From a checkpoint of a small transformer trained on Wikipedia: MLP 512 SwiGLU.
MLP neurons of a small language model. Each row is named by its layer, matrix (gate and up: input weights) and neuron, and shows model dimensions 112-239. Each number is 500 + 25 x the weight over its row's rms, rounded and kept within 0 to 999. Numbers have three digits each. A neuron's up and down rows have the sign that makes its largest values positive.
After each neuron's rows, "fires in" lists the words (lower case) most often at its 100 highest values on Wikipedia text that the model never trained on.

L3.gate397:514481498510511474510484528521499490511473514522549525542495516481499521504483515502468536497531505462504485536497496542508484478468540517491535486502483470454503469525503510500480477513476548509519519532482427496485471485488477545428482515506502517543499492491469508497510509485502486467478543483484498521488467502533497476489510490551502500483501448492469507512466474498500483464534
L3.up397:506526488487508501489460513489488445542463520495543510514435505493468474438487509543499471464519528473497517484447520441488505482537498569464451519509487477470511513470480501497474504457495510531562480537508479484484489506511506524483509503441476477549497483495479499487509460489499498472540484518479507498507530505477449490490497469515463536507535497471539474507461501512518495461538
fires in: "his", "court", "born", "also", "best", "brown"

L2.gate91:479513476535457506476508580517547538522559465473545499518498535498490512492523461505500467481502507481479521506482486477501510515499513494546476470514497513482496486533500513527515482499497538483515570530536520491454479525541496548497496517465501528485467499528518479488515465491507500483478541508492516516500462503453501502479461521508500493466506514507525454522454486492505539512464
L2.up91:513501493476539494459507516493521478570525480504525435510485489497499471496522513541529490501462461496474505494493520478505529494501479514510533472524495465499496472510525475516505477510528470514502553514523510533496484523486500513503492472497498531488516484573498489514497484451478502478498511467521516450460529490510483491541506496483465514523461500507528499503503517514510501493457
fires in: "9", "erik", "978", "91", "health", "92"

L2.gate271:502483431499437496454482499531538489532521431501505484550482507485522484523540515482540459516505518537524466473522538502474487483522515515531486485509486574448432482481528493509462490508529490503477476520491524496505526503497512553501473479505529488449488506504511473501537510463473467488519524521510505480489521500452495498509478502485559465507510488445497524507529502498520498507499
L2.up271:519514450472499494506524523523510472466512469472483499506473541494463490543511483456496458501509482473548461496499508496493476466493499515542481498524547530509480506462517511449445457501521493485505497512513505491487541515513530510483442484487452472498474506485524455502494493460481475481490512514514511495462519496483494467487495552499478518512458500493489511521503551440482505463438
fires in: "9", "978", "91", "93", "92"

L3.gate432:489559489493461531515489505491519540481480496530502492530463490454463506498493525505505531511537520487548497491530456491471531527514496513497531506485503486440502499521497495459490501496497448513489537519494523460518532512517530476499517494534515494484549498563479466472503493498508499492531503515484491553524506496521503503514488500558529536476503510484501535505554490528510518488436
L3.up432:492521526523486493503523520524481498546525475526478528541488495528548454528527476437508474535522503506529533504512523512486527466532505506513482529512517451465506490467520497496523502539488500468464521512467501448543471543493484517459477508513515505517499481512466468506465523530450533509507513516506451503542570498528491507437496482480472483467525479541502493510479514494521520455495
fires in: "he", "also", "came", "late", "in"

L4.gate499:507553484524547532494508475492559514491500516519529521519505479460515473477471519549478524511473493511505501533527515503516530515533467514477487511467515515492493464457475486462490546513515487493528461516513474525493500459528488469479526524518532489526508513476506497446519503499479547508491503548517482452498488514538522491495516511533457486463481489521542488517538519524500502499490
L4.up499:513490515477525503503485529472495534494558508493441493435477475523462531495484483455493481520459525488517487533489507475476479485453460499501502501513545523463489519521508501462585470472528489539493491494482517493502525493492485494463513518475518456512500471513529487453454522487485540469484504499561544542479472486490477534482483490520491558506497494532504557498509507469489455438512
fires in: "position", "personal", "president", "because", "since", "presidential"

L5.gate478:428532493483490504530482472529545491504520477483460490510521525467510514505505504478519458486477532496483478540552494533520504506497507538524539472499507550478509485464473516477544488452522493511531511506503515506523501513516534470513470486517499521516473516505528493541510515485491496453505515479483508506490462510504520505529515481560476465516453475504504518474500531553475524523472
L5.up478:527511465517522512480551480536473532506515476488490494540453479530486511504525546516523491496490511514525453480523462507498532521480517508496537498492478503442528477494416506479538448518499513467454492512459521523520484510488502509522544472508499508499521512476491501497505484468524452539497449470518489537464492515538526510521544503525471495486510537505486510499491474495522511479463
fires in: "first", "type", "system", "footballer", "special", "football"

L5.gate335:515465498535498482507477480498515506482486518499455499516511504513489505486502468492513540478480568536492506535506522542529499539462488465517516442546501497522513576521475500496463484516488526470468496523469494532486525494495483492489538443505501482525496450461474515483519503516534475493524487502493494450506510531519511453511508463478456534473524472511504527504488526486483495477496
L5.up335:541499510515542504459476522523513441508502471498482502500493539482500514516509507495462520506462474505504494510496494476448527497513484475499499497515490503505505539533494462480445498482495532477505482482507474532467475505475513487541513438495461453518539531525495528487521499517499504518474510451478499510533526498484498488513499481505522512464530474518524517494447524553573496510516
fires in: "family", "died", "famous", "of", "series"

L5.gate94:459502493473494469467555468548468525540518525512483498507518538457521495541487493536495514484505508519501509533503440499525492464500474549503486500512512493477495535476477469518496478490510491524477475516501502490488526482494486498509502489519495446489484541492502498494461548542503478440481478506496448496475461498474515494510518511466491531430516495531511489493463465504480525494486
L5.up94:528511542569507511507500518493523532481502505461543521502496492454498540484533513500469514472489491513483522541485544512491527500509482537546479534496520503462538462486457495480464520522498495525493503509514523495469486481512512502480509466494515480470524473508482521468511576528494473499491443494497502472515501498538489497506498480457514515466529491498493504472445469514519445508518
fires in: "three", "100", "four", "have", "seven", "five"

L5.gate401:480500482514506443512525547505510516492512491517482452481515475506498498479488480471480485500444494534487510529519477520531515486471442503472534510532521535508479514463504470505505460526502484474495502494507499471520459480483480472525505480475523467482492469538465515482597502503551475519492535522514452455521522537477501525483475487471502517540527527473554499483454475473462488553518
L5.up401:492483531508482502540495498469498514520474477495529486473507502439485489471484468485498516489536497474492510463474525520507519531509493486536525520485492537482525511516532520450473474497512496511514503496493512463484509457503469555529467515515515527515477489529486467476461497530475521502555497500471496491515510524474521497510519522483530465486486500509453512530466488529498514508568
fires in: "two", "tweet"

L2.gate394:476505551493479513503478520490526522531507520561490525518476515497497494509529512516506498505500538473537577515472520495484468501493500488516527524460504526465563437487490506486466466535478488496486508499511478511471499550514477534470521469505515507505464463443489560475526553499484502513479480489476512485480476462507460476538509554508509500488520532466492505508522495523486487467491
L2.up394:490520518495492519509480514479517531517513509507528526530520533487509490480550513488522485482500491469530516499474522487517484501493470489518513489479532481489490452494517511461524485531427497519500501520541494469505491513484462490517525506454472515533523511468457524491508501535499528467485490510481585499493482470510439471509522508482500522476468540482505463515511518515495487486472
fires in: "had", "been", "be"

L4.gate109:487482538477484526509537477485505485479530531490519504514496561521531514504516502483465512507485550498521539526486510502520525447501489497510527457504572484480495486493531550545489533512474499468421533487496512503528529451498516540507518449514498475522463567529543481468507497514488487529513461499574475486471469507463553466493490537520482492510509472485470480515511439510510499491498
L4.up109:528451529494495520480520459470486486532483525508496486485496529507469502468551548478515487516503479464541480521479516556442504525490449501484476474525491482503523489475523460510505481460506518488510506513505489475483508496543513472451515472501466509494477531491463479486490528479500486546498556491516541499509469477507461496527509523521477499485512546513511471542477517489514440469489
fires in: "as"

L5.gate265:496545544481511485488513503495532459444497465491540470492498522509535457492521500474526524494493535473508510538506545505474495533501431517494481497481506479470519459506564526505543464482454533491511533471487536489530491539488518510500530513486524527487482544497475476518466505493535478466513476512496474472497472492516515484518443490442471485524519523519480467462518464503460508532472
L5.up265:517528524480542500495456496492527467489514530492467519509509513484474510482539493460530511545492511438518490493459536517521491497485490455502479517482466471492522490494509476539487499458488482515523516511484466505505427520496507517502495463472497489513506525483478514479510487475519461512513494559445499505540474521517489469503460507479488497516499546547479489533501453491503478531482
fires in: "history", "nrhp", "age", "population", "year", "assembly"

L4.gate476:510493493500555488527504475435477512473542548468467481481536480508499464489490464506514495518468494500540488497545496537535490500475475459487469519474501535508534486544459477457458542558473492504511493479490481513514519495455483455469517502491502485490463545528501467509479551507482512519522530529495480515504497472480505488492491496516468494510534461473527514495477491531481545508501
L4.up476:514490506442497500547455479456496538467531527510511458477481529463494491483484470486500511507513523469533482503531456554500457522491488516475509494509495530498507464506484484481479533503543486478511501438510497505481490490479501486493494531530489489502479526528504486512471524504519532509504532514451517528488515482528497489481499520473498502480523528468508469480443492520524534507480
fires in: "april", "january", "february", "october", "september", "june"

L2.gate272:465523553495485492516519520490467456441499510526469473519507538503517531469532525500495512509527525537490477482509489524466529487519538505543490484507530425474465487493479513524503488528508483509487490566488464463515476513502537500458502527534500488507496515491532495529522492507505492502505480536486503528484510472478498522488537485531501485511472495516486549545526532511451502469478
L2.up272:483542487521480442495511501490494508447463505527561514469497498514514505510503454523466481480541488485456525521560539498510537558476494540546484481477487504536532539474510478424480473514460483532507499519500468533482474538486549480499475520475527486463464503515554518498511557512480505524528524475490478516512527464505537515487533489518505485529501531507512535523488470481506508469521
fires in: "in", "became", "pick"

L3.gate228:497485523491527492488447488500480521481537463508499527505496503506468473477517455491471494461453462526456512508515540494514501510513491458489493506480477496496514491539494427534490502481548492492503503503497529516493471553522467486559436483478475495488484505492511509442544505507524498458491508500469502526492506506523514514473476511506455520485506477461520494504534510507497510531517
L3.up228:496461465501504542550505509554514528529475488497513501489496478473514499512498493494506494490549472515538520483476530523506527488516510475463523472474495498468508517433505552523507501543505463529492541482531495478477484515508489493482465543478506466511483520483452461485491478501479503481490505529501502481519527511493488497485511528490480496513527495477532541541507499531522522496507
fires in: "two", "29", "39"

L2.gate442:538499511502475526469510468480510471522533486483496511506475499481484485524450522448510494480519476453525521533480471533466528487493536522492494490547557516489467477503497468489534502515502538526507536508475529477503507483492466521468537484530486511471497526511506492548518518499487514531537483510530508509504531529454488464520478555510469468515517489529528514509505485490479500484494
L2.up442:476482507489454479480516472507495481484504494494483486554488514558471437550508528476506503532472457476465478494494473555502493479495514461527499517525476489514445497482476523475542473474531484509538522531515506449461544488502515526460527483523466515495469503522510470528466483489486476546547488486537471494492480484518502473512540501487466535501478527468494538513542486498521484476460
fires in: "in", "after", "he", "united"

L5.gate225:479498550508551509533474487508506496509511501491480473529529492445511424495492545511548458522534499470505498451500477468513502506469525493508536487507475560518513532512521469514499474510514446501535463456486537493505512470503491513478506492487523513501531469514517495505495481498496491466561442514490504522530475475508500494492509523516518472485510497482470546503485483490503482486467
L5.up225:546487537503473455483520506453472507489514489523527533516524488507523512548527482524496501509505508485530476489484508497509495512475486514456471506497475508472514461473549499548487505482524479510505500495472535517509534534511497516519477473533540524488479482498522508499502496510501506510520502524521544549526487477517497497470486464507491463506503504494524523502502490460510519540434
fires in: "had", "made"

L5.gate450:511543499508532535503473561497504471535526501547506460491511509472547501486499518474514536482489482489471529463480512470513510536505490497485481491507471491479483502432509489502489459521472525482510461536515493466509527452428519478504497483495477502508459516548479509560503459468475493532542510476526483505540455527507523461481522509472492509527505507511504513474495517510460472522491
L5.up450:508529495433507513513495496531477511536537470507565583471508476519490509542484551518473514519497543487467471526463535496519532524522474451475488512499481483508520467492505509523498466526498510535526500507527504472522476505457509519488488536537545491488481439484475517502502499527481468507540525510496510502497485499498503511541507505515496518511506490467519493505463490523500526503516
fires in: "which", "while", "who", "when"

L2.gate457:483528531460472488512421521461496509551478460515505534508505494471526516507491528531474515501452537469501537511494478490490523477497473531479514478490468451465483487478450462491524463504524443519533470520490513468561500522492488481497495541509524508487496519483481516476502495479473523480472499525493495512508538466499493489513485484533497488521462486485465516496519547492512529466474
L2.up457:479509494470503484524480538485478482508487442490483503476554490514504528500479556511488473504493534496489486488486484512489468446508460527486529479510466446484476517472462453482498484503492468508512480526453478471498492474473504515438501498482518521467506525504501474544416536481465515502482510489499486506519531544550485498497520516522487509494504511510487449486558544551520517455479
fires in: "but", "lost", "it", "sold", "soldiers"

L2.gate249:537504469545501465496480485535520514521546518511522521512493549534496562501508513523487550518507509504532518553515493468542485467474488461512480505466457494468514473495523510476473513534550517476504517505499484524493516494489503508510483515489463527500513450492513506558521514512503513474540503502504503493545456539521481521454500473490501483489526498505485520494514503538447494499462
L2.up249:459495525511492505471503492508526493454529463496516523524531523460527512468504510505492478509493498487472540478497500498513506538549519480485498483464486504488486492523494523503489531499550469467491500496474558471485497510480508502512508454521500483534513487440528522492504525475514476518494530476517501489468500507504464472529499568464499488434503529483494492473498498457470521533458
fires in: "by", "with", "against", "bergstraße"

L3.gate211:501490499468455495498535517503505544480487460535477520529532500469513509529501522483487464487480452508521520479493496485532515472464518516546462506531511512524493515433490497496494496501485509506444568455503473481550514508489494503479523493523480499441538502530477511501515508521581480495506512496495509511484507488486486463537522526517544528499540502514483509550499502482478501479500
L3.up211:492483526480521491513509520483495500519550522500474515528512472469476554535496465514480508479498450506471483470479508510467516539524552485505504502470457523512532490517525479483511498521496519542510472532505505461504526495504515510491496520503501512496468517524509509467491516514517456498483531478512517522546479467513548497492467464527493499485471535480466515517525544472506488486521
fires in: "in", "india", "greek"

L3.gate250:501493494517469501480567506501504524466522524511521491518535511486473453511503545536510533485503502455489513493474447485534521453493527479498517515483475480488519517467491526510487510487446487519476510544518486510500505486527477530478535518530536522517532505465487507498487512533489501488462500524501482458507492477513514508500537507477519489505486513481485508465534516517495502533558
L3.up250:507493504497477494507532514549462508492458480507513531531528510485540490490520481520465477515506525534533517484499511489516474504499503490498496482471516448521524520498501503489498474534470441512496521531500521476468507500538511461432524497487519509513506545496487528485449531476498436481460483449525548505502521496512517504525503501489490503514512483509575526496476502562531482553512
fires in: "had", "have", "having", "approximately"

L2.gate27:492515483502489540498510512476493503519512497498502516503482523507513514511508476467520495503523527516498491506501490471521503523454483496522495518519559507499521484503494549514461469513487524481520521472465527517501493539471498466454529534440495468463540506501520496520503517502515510543485517522512537499469466488469445480509546508498451504477523492465540493524497508489497472481485
L2.up27:560503510520488500528520522482549535524491527495480502496510559481495503542505512489492529489511496491487514483438459543504517475469498523545506447487501507462529536432499523471409492512502525513505503485490514500471524507505490491504474482498490450482499498495508489468492512489460504499525531496507497516476540493531512485538515530506488522533467473466478499467514485470519522478476
fires in: "8", "9", "87", "91", "8th"

L2.gate320:527521504502504492525524520490501490497506492500511507487510470527492525465513530512500510491480521466517511507501471475511520500486559488485511483522477494488528504467478534490509483498498476467471510551493536464442482506504518474499508555485488499510507505497488540494481495553496527502494505486510557494494499529506522517531431488537507515507486498509553498488543502503530516503530
L2.up320:524499500472485503488566545410471496502511508448521556528491484466505520516534513481510501473471536491501510488517493464528469476501547483543504483473483505478516529490453516506488492524520426524453498498525506466515476501502511503478497512476510512496468495528498519478506500520498485511453512493522517524508482503490523498493436533524521491510503489517513491492508533516526511520467
fires in: "which", "than", "while"

L4.gate260:479490490495561525515488470503463532511479516480514501530490553483521496489584514492455469500494548530492493541488472486516498488493470486512491525500528494513482488540543513460541527517526536488487497490470485512514488507537474521508496474487542521487504464489507493473506540498517518537552497517461500480494464521522483459512499495449519495486519516510490483548482446473512483473512
L4.up260:517481481473509499486493496478469497487484486484528480529478505460497434520509433556495502510452488459495541476481527469523428519491545494485497492498498515521520471496464497499506544537452478504534473454493462499529539537550511539473489512471456502517448519554472490482498489482481507505494522488456479517494507461491495534512507464508468475488507503512469524486507458512509503529508
fires in: "october", "september", "june", "march", "july"

L5.gate502:501474518503489524502490462513485524520493474498490443500532537500529484516513485489538509528474502572503511468522549505505470502534482464467508525477474534484522527484494488481496531521531442466510490482498524512514513505543516473495529507503485483530471478488562482485506524495528499508554513492508509541506498455469493519481464442520492508490504484444510514523501465553512500530494
L5.up502:479484531488519473482429486463501528490474519526507469460480531542549512511526509506525492484471462508493504531521531506500478500484515491476477539520484513544488469486555489490497575549480502521480541512518514529498505489498495503454485481487514529512520520520494499477512529526462534490516489492503468481493530478539504506570500532483503508516538492488455487515464503503581496490456
fires in: "april", "january", "october", "march", "september"

L3.gate38:481500486492485515553489530477506500490447527465467493533514525523501490497549510494518516534487539460485502492550515526509488517498481482482514499480500502496556479487480500483566526493461518463495480535475537462530496523497476502473528483498501498529493540457526499487508495564477499523515520534472485485491494496521520536517474507472460485487484503515466526441464435492503503510485
L3.up38:532512495527536510489565507536520491432479528543527471522481501520522468483480468501498512457488484512501495507447503470496531499469541484517455521519488483482519462517493530470483530539493511498456535493435487482476524487522490471491487533500464525510525498498467512551498501488507502514573500492522464492520475497476514467477499492527498498492501496503547481515490510571481514508505
fires in: "april", "june", "january", "march", "february"

L3.gate324:462531473450476517496496490483541474487455508510475485506499541495491460524517498490520498486526489517536497486476516489508512506509478507558546495539490515525454485487510549518498460506462523530472473491504523497504456509535494505485486510469499513490500472525524495503496465501527514509520494536495504494476505502491516485492475511539497444457503445486497531517467508536458497510485
L3.up324:500485461488503520482530485514503524504496518488478490484482501500485543528524478514520505532473507499532483455520507490498478541511474466494497516541493570481548535462530523474532481518505514487475447520506583521498481503508508511495513499462542480544546491507514499501481462519479464500501473497567492465519517489498551521497540466521501500494544501460526528505492495522487477527523
fires in: "april", "october", "turkish"

L5.gate410:473515530452452503490512504456539461528520466511451454539492461463531497480490521534557476472506514496481480512478460528496496501509505530487484469500468560463469511483487502501502526499515524457491510541479508504503553527456522509494482517470489499519526508458491521458504459512505502489488486521490499466488529525477446524489569509517503477506485505502483477500522487473501513489549
L5.up410:432503514502564474493545513528495523469530527463519523478488495494465489489524492481556519473522527454481487542480489494494535477494537530485463496494516493522535503523463488493515527524466487502482496545528498448491456519518535506506498507515489486489458446524488490534480481509524488527530491483487511542500482517502494539483505504486532514524497492491530477495510462546490549480488
fires in: "league", "season", "round"

L4.gate225:479480476509512527535536474493522510496490522494511465456495534535542517507474498478513539491519495518485547436501494527502503489471504524531497483475570485505470505478481486482471521487516474471520507461503496498469494543502510508469497521478493466528504518502535487556484513534468539487485480498497506484504503512491550458535485498507469525472484500489509493478479460546480489489508
L4.up225:502501477485487514529494474493519500498487479496534493483554485480471523489487486467548492534497493513535503453542485524532461530484505544501500449469469530509497530494482477485519486489494521445501513509492531500505530432489509489506491525496527509545499511479520532530510501527431525501533534518505522500525518467516500522512470488458499475502490515441484493501531509504534516461519
fires in: "april", "tour", "launch", "village"

L5.gate409:504506498433478516480487491565484525504515482524521501499505501483533501464512490513480489535507510451517511520487492495522515511492495495536478476473471523424480489476494523507486451539520525478514509489504487475490456493504470513497467535559494500484532488502523489505467501523536500476500550563523519479465535497516465511545496495465499529505498509502467503524498519525506515498491
L5.up409:458535509488496511534487489481485457511532433475485463489526499524491536496473480498480488492486502502504511546516504534476486452479523528505488510515498491493506515519551457472488469509483519507488542522528510514484490479511511474456513482484461494518479495479435507493492506468475520461494422480475532462461527494502503491499499477454536468506514496463469466471510501492561498469460
fires in: "her", "born", "isbn", "early"

L2.gate203:464475545476503536511530520523481506483481511504500469493524526533500473540524481525522481536474535515545455484493455550464463496551527497491504460481532515515463475475492521543489544508461496528459516485522492551516481450504467498463531475504503451515514469551492464486512503474506509514465542464485535502534516498479458524470492495515489506517520536468472503475464479493518507464498
L2.up203:482478514509526487461535498506491508500487496489532506522529528531526498480510448548475511530470554556529510538481511525457498492473511500476499470512510469486454457457509520511458500554468522473508487490503453463530525489499525503479498483488501493510471493487540451513498551513485496495519451513464493498546495466519499507470460471494470532508526534532498502510437508532528498516509
fires in: "at", "as", "attended", "city"

L2.gate54:494495467472509520519500523503469501517528500488512452473467464472465442451504532489521553511482497484489515539510519506507500515521481501473519514488544513494507555504477493481493541473487499475490549509506516459546523479473513512502513508470501532463481490443507530491514545488456512483487438528564528477478528483490545522501511472471523539487478477527473548489500524475466511518518
L2.up54:519474474501504483493490492528494505533506513474492484472519518545537466456519499457482507507499474537537467499484548502513486475519485506494518526495555520518496449494481484459549450492468551503496452459499520495472534511504485505487516484473467492477448453479531488514469519476498446520513538485539468479504480511481494487491523520487479468546515519508489508487502499469484472473523
fires in: "japanese", "last", "japan"

L5.gate199:512478544495476513554516518520508497508520501505449528498479524501509508498488506516501516530482470494506548519508510531531492461460508486465441503509475492454483538504514481481541478535494481492482511497525433499512463498455456460511501511491475418503500483546489488492485493516453509502513483535524523502519531502517529474532522542458518513514499483482494504499473511514496500494527
L5.up199:511534513496490498502492462508473518438512511509528479530492510494519475467481539468519514467516479501502508517526481524474502499505508443524528502532472488483530459543480505503481504507521531419499494544477502504485481453500491465487466523518520491494547476503538495515541493494523527505519534478489480484516490510505516483514535501524489534462474454478525550496547462505491497491472
fires in: "who", "him", "until", "what", "yet"

L5.gate499:533524515462523520545481526514498541488490496516495506491508461460513517523520505524499550503517508498501480498489470490534557518486475493471507454499496459541494506489455497506510490529495556505417509510473496534508478446483444498481516488472464497478502453494487484522448542541478468477484461449520447500527490522487491483521506481539528469510529480519560522501490553469526484467492
L5.up499:493506507469498475488564573470556537537508490552536501503491495528468488522470499488475510510501531485501522545485518527468511496540524508539474495520500462486516480497517431477544496522497441516498481551483460515488471480526522482495493511536494460523488540520497474518477518526421506500486497511481506504489501504544511493493519508533484497507486476486483529523475483528488509500501
fires in: "which", "as", "rather"

L4.gate123:513495478480517532496494515504532517503478497484519482530483468492501512497485498549479475490480469464463508506478493502480531472500534535497452525526523494495510507520493504522496491493503509483510495503478452517472539474459533525527502520490554498524510487541535532499510462453508488512513475517532470486516471514505492503538473531483510563547520469516511492508491515501494488486555
L4.up123:535466512499508500505535492498501472498485514481546550494484475489500497534492522459478529480477494456459547489471489532537512470488509516516503513516496493524504535503477465517565524520499535511527542525508509514483479481445467527492451470514484502536489495559491504483501490501531505506512517526519479490503452515501502470500496517498506522528511450508491512510495509503466495534486
fires in: "who", "while", "when"

L5.gate147:488475501459550499543474515504472483494460482565437447521533492497484465496497489471510455494506505507472531474497524524523505472499523488508530499520498511514494531501454534455510485513498532475507478511543493494473509509507493528513509443462499487539478479511490544512521517522480468495496486482500500499526517514536464461511505471456494456466499514449503502480526467496480525540487
L5.up147:461527534509500459513475528531467511515491539491514495532503511508480514496504533479539511466461538494486466474532519522465490472514505512473492524478528443462507460501509497503461500493481502504531497503507488518528498469471486500502495506513508479446468478560464510459557553527515491497530497526460486482465486467528525481516506538473490517494489506497488519475507498477496472493489
fires in: "it", "chemical", "bay", "way"

L5.gate342:522501506519490558533477494451498494502514470490515545533494496484545484539552477502503484507529465491535558503502523477528467481505499512542523542501516569477455492493494505496534468472507456488465474487482524503482532503492482520523528522570532501500525498483440524435503533505438542482480505490496471495532474497499527494512530491508499469495483524521514492516500454541482476508432
L5.up342:515508494554567510464473482475477496517534509511503504503438490475518487535486499523509488510526494527464462537527499509462471517491524504533485552545541501516493528479553461496517466495487517501484474484488524485502492491489502504509534522481515532480512478463487527469529539494483541467509442486478507472501478487491495466498490540502511494528509530511488471536537490488491507464484
fires in: "had", "such", "some", "simply"

L3.gate17:571471504528455501485524450509521471502529557503532517516553471488531516472479444482471470472479485507529491533497478491476531528556510525510533487512441518478469479500492459508498502501467526493502495481485468504494469487545507477460507491530469535508469488494498479527464509514543482538523528478471514483505489513515512532524521546521521516490517506454486499457500469529472450457527
L3.up17:524485534520487526469488485480489508502458529531517472506485512537453516496476506490496526448501462512523484464485499516515496472524532511482536532523432509490487494484481527509540478482435502488496464495506458535468562505536486511485519524466489506538518494467507470503516481518522480520489484493473493505538430480481513508530490486475528501548503523445457461492449471522440465485505
fires in: "one", "in", "austria", "anne"

L5.gate408:513468512433513442460466521523498475517473512484510506512443487475491505497485508521523489527496479477483510477506497483499479556451457506512480510514505487510479517481426508545449536480556497480500472562520516534518519494518502503502495470471480509500521520484534472494481489518474479530532483485490473478516531531477511489509540436508466484536469542456525476538481487528478496511540
L5.up408:516451507482493495502493523459512532451500499487494494503503507489520557495537486456482489496455517549507486510510469494482488537457500494495487504542520487536515506482468525542522487488516535485510461536433495473535513497468499500535535506476487486486502537512547504475491503529504512519493523498488516516535498484502518487538508507494465475486476520536498455534516539540508545490503
fires in: "international", "young", "announced", "vienna", "sought"

L3.gate3:513523516491480499495485490496498546491540528487500490469475491463451485471502524489514553446477480524487499472499534497477541512522524517512531530475492499458486476504498440509500461469519466500470502518472525494440476526497511524531535455505530529545510485511522444476528483540506516517503508503562468495519536507513517481504510506509496525501474460478524478508518462501498493463532
L3.up3:536494491535519504530514563507461501528526548483524442469502514501455484504480498469512502505515507519479455531497515496497511488492501550506466502474536510485487480459456492466521517511517507568489546510494467451477472514457468511534534488531534521478462547549537489513503527473524463522523494488520501487503452498538491503519481513516488511508493492504525495539482503492523503473502
fires in: "two", "its"

L3.gate303:467489543468504525504512456440483458478507474478568491516501495499510475503529503540483551434492504486448499447482518514500494570504493459509487543481511505498478490502486509460488507504510502502498526483518511458521511515522504482477456484461512501522508484531524450503484467520479472508529510459501502481473504511456536458488474516508500533509470531462489474456477496465457512523477
L3.up303:529469487527461503513512485480470458530493537470486551532508488523535485475463496532500505522490537460499515476505470522530498528475448475528469504485511535512467462483498545477517523523501493489516506463515511476465513520517487503519472491504498526513483470468562513502517495495468466506501515552493543479459483559505506472516448501499493453472494502452495497473477511495488528490530
fires in: "on", "about", "one", "only", "other"

L5.gate108:498508466487534539461504485494483524514503517541521479509491525497531475472552512508525471512515525456496487528460502478504487545467503492516542504504507513514526506486488461490560507490515503513439503509504519477499516497483505482533517461503498489545509497534477502490500479512495495444508474564537528522521452447487527444465513452485522464495526474475457514490488499526497528502490
L5.up108:542498500503511479486460519533486524541501492519507521475494554507497461506511503466489500499521500510498510504457475495502516491487514483532516547506484493476510500463486467506484489446465514494515524466461492460490524476470459483501528509475503489490544489516456519505482546510504524498530518472488521480539536481479491432484502449496515510512505483502479526511493492516458479475466
fires in: "has", "have", "had", "having"

L2.gate191:513500484518481480497494484522528467424535510496486479565524525513496516534492484443456462497519459514447496515486529463543509481461529497534504502487526540483491490505514511498495474536514478539488497504495506508481489485508498529493487465508528481479412505499499497566473505454475483512547479468478515498532487499458515536475447492499476496498463540482506516484516510515413510513465
L2.up191:483488539509500525501502510510518501466535494501524519497510488510470456506472545502523515465532534530475482517485514458510518525475508529506537529515486566527497505514521493477521493459519505507491522522477464501503544524473459530486545483497521536497464481483483508500527474505491485518531486517518490528496510489429465518528509510494504491527501503524484490507469523473544501467500
fires in: "in", "it"

L4.gate150:451494484521520498526528516541476477481545486503501512483492551474497478485502522523529496522488490499512500472532503529485481448494502526484481528489479486525510452495532494461516464490477483510544512512508474529501471500527480494487480524507502439468526494519525493504480511481486479495514493487503484466505520506500525516528471514474498488528523470546496524530432494499477504533492
L4.up150:562514515520494497529522484461504541504521509514496509499504436512502458520491495501463497526481507503474494491537488532476509498481528471494456471496492498494496521461519511521461481482492536484526497525470573517510524443463464501479476471485507500555528486471501460487482511494499467504517517481487497494507498482479560512544520508567479512528518536486428479488497562492531483487521
fires in: "may", "michael", "championship", "not", "must", "they"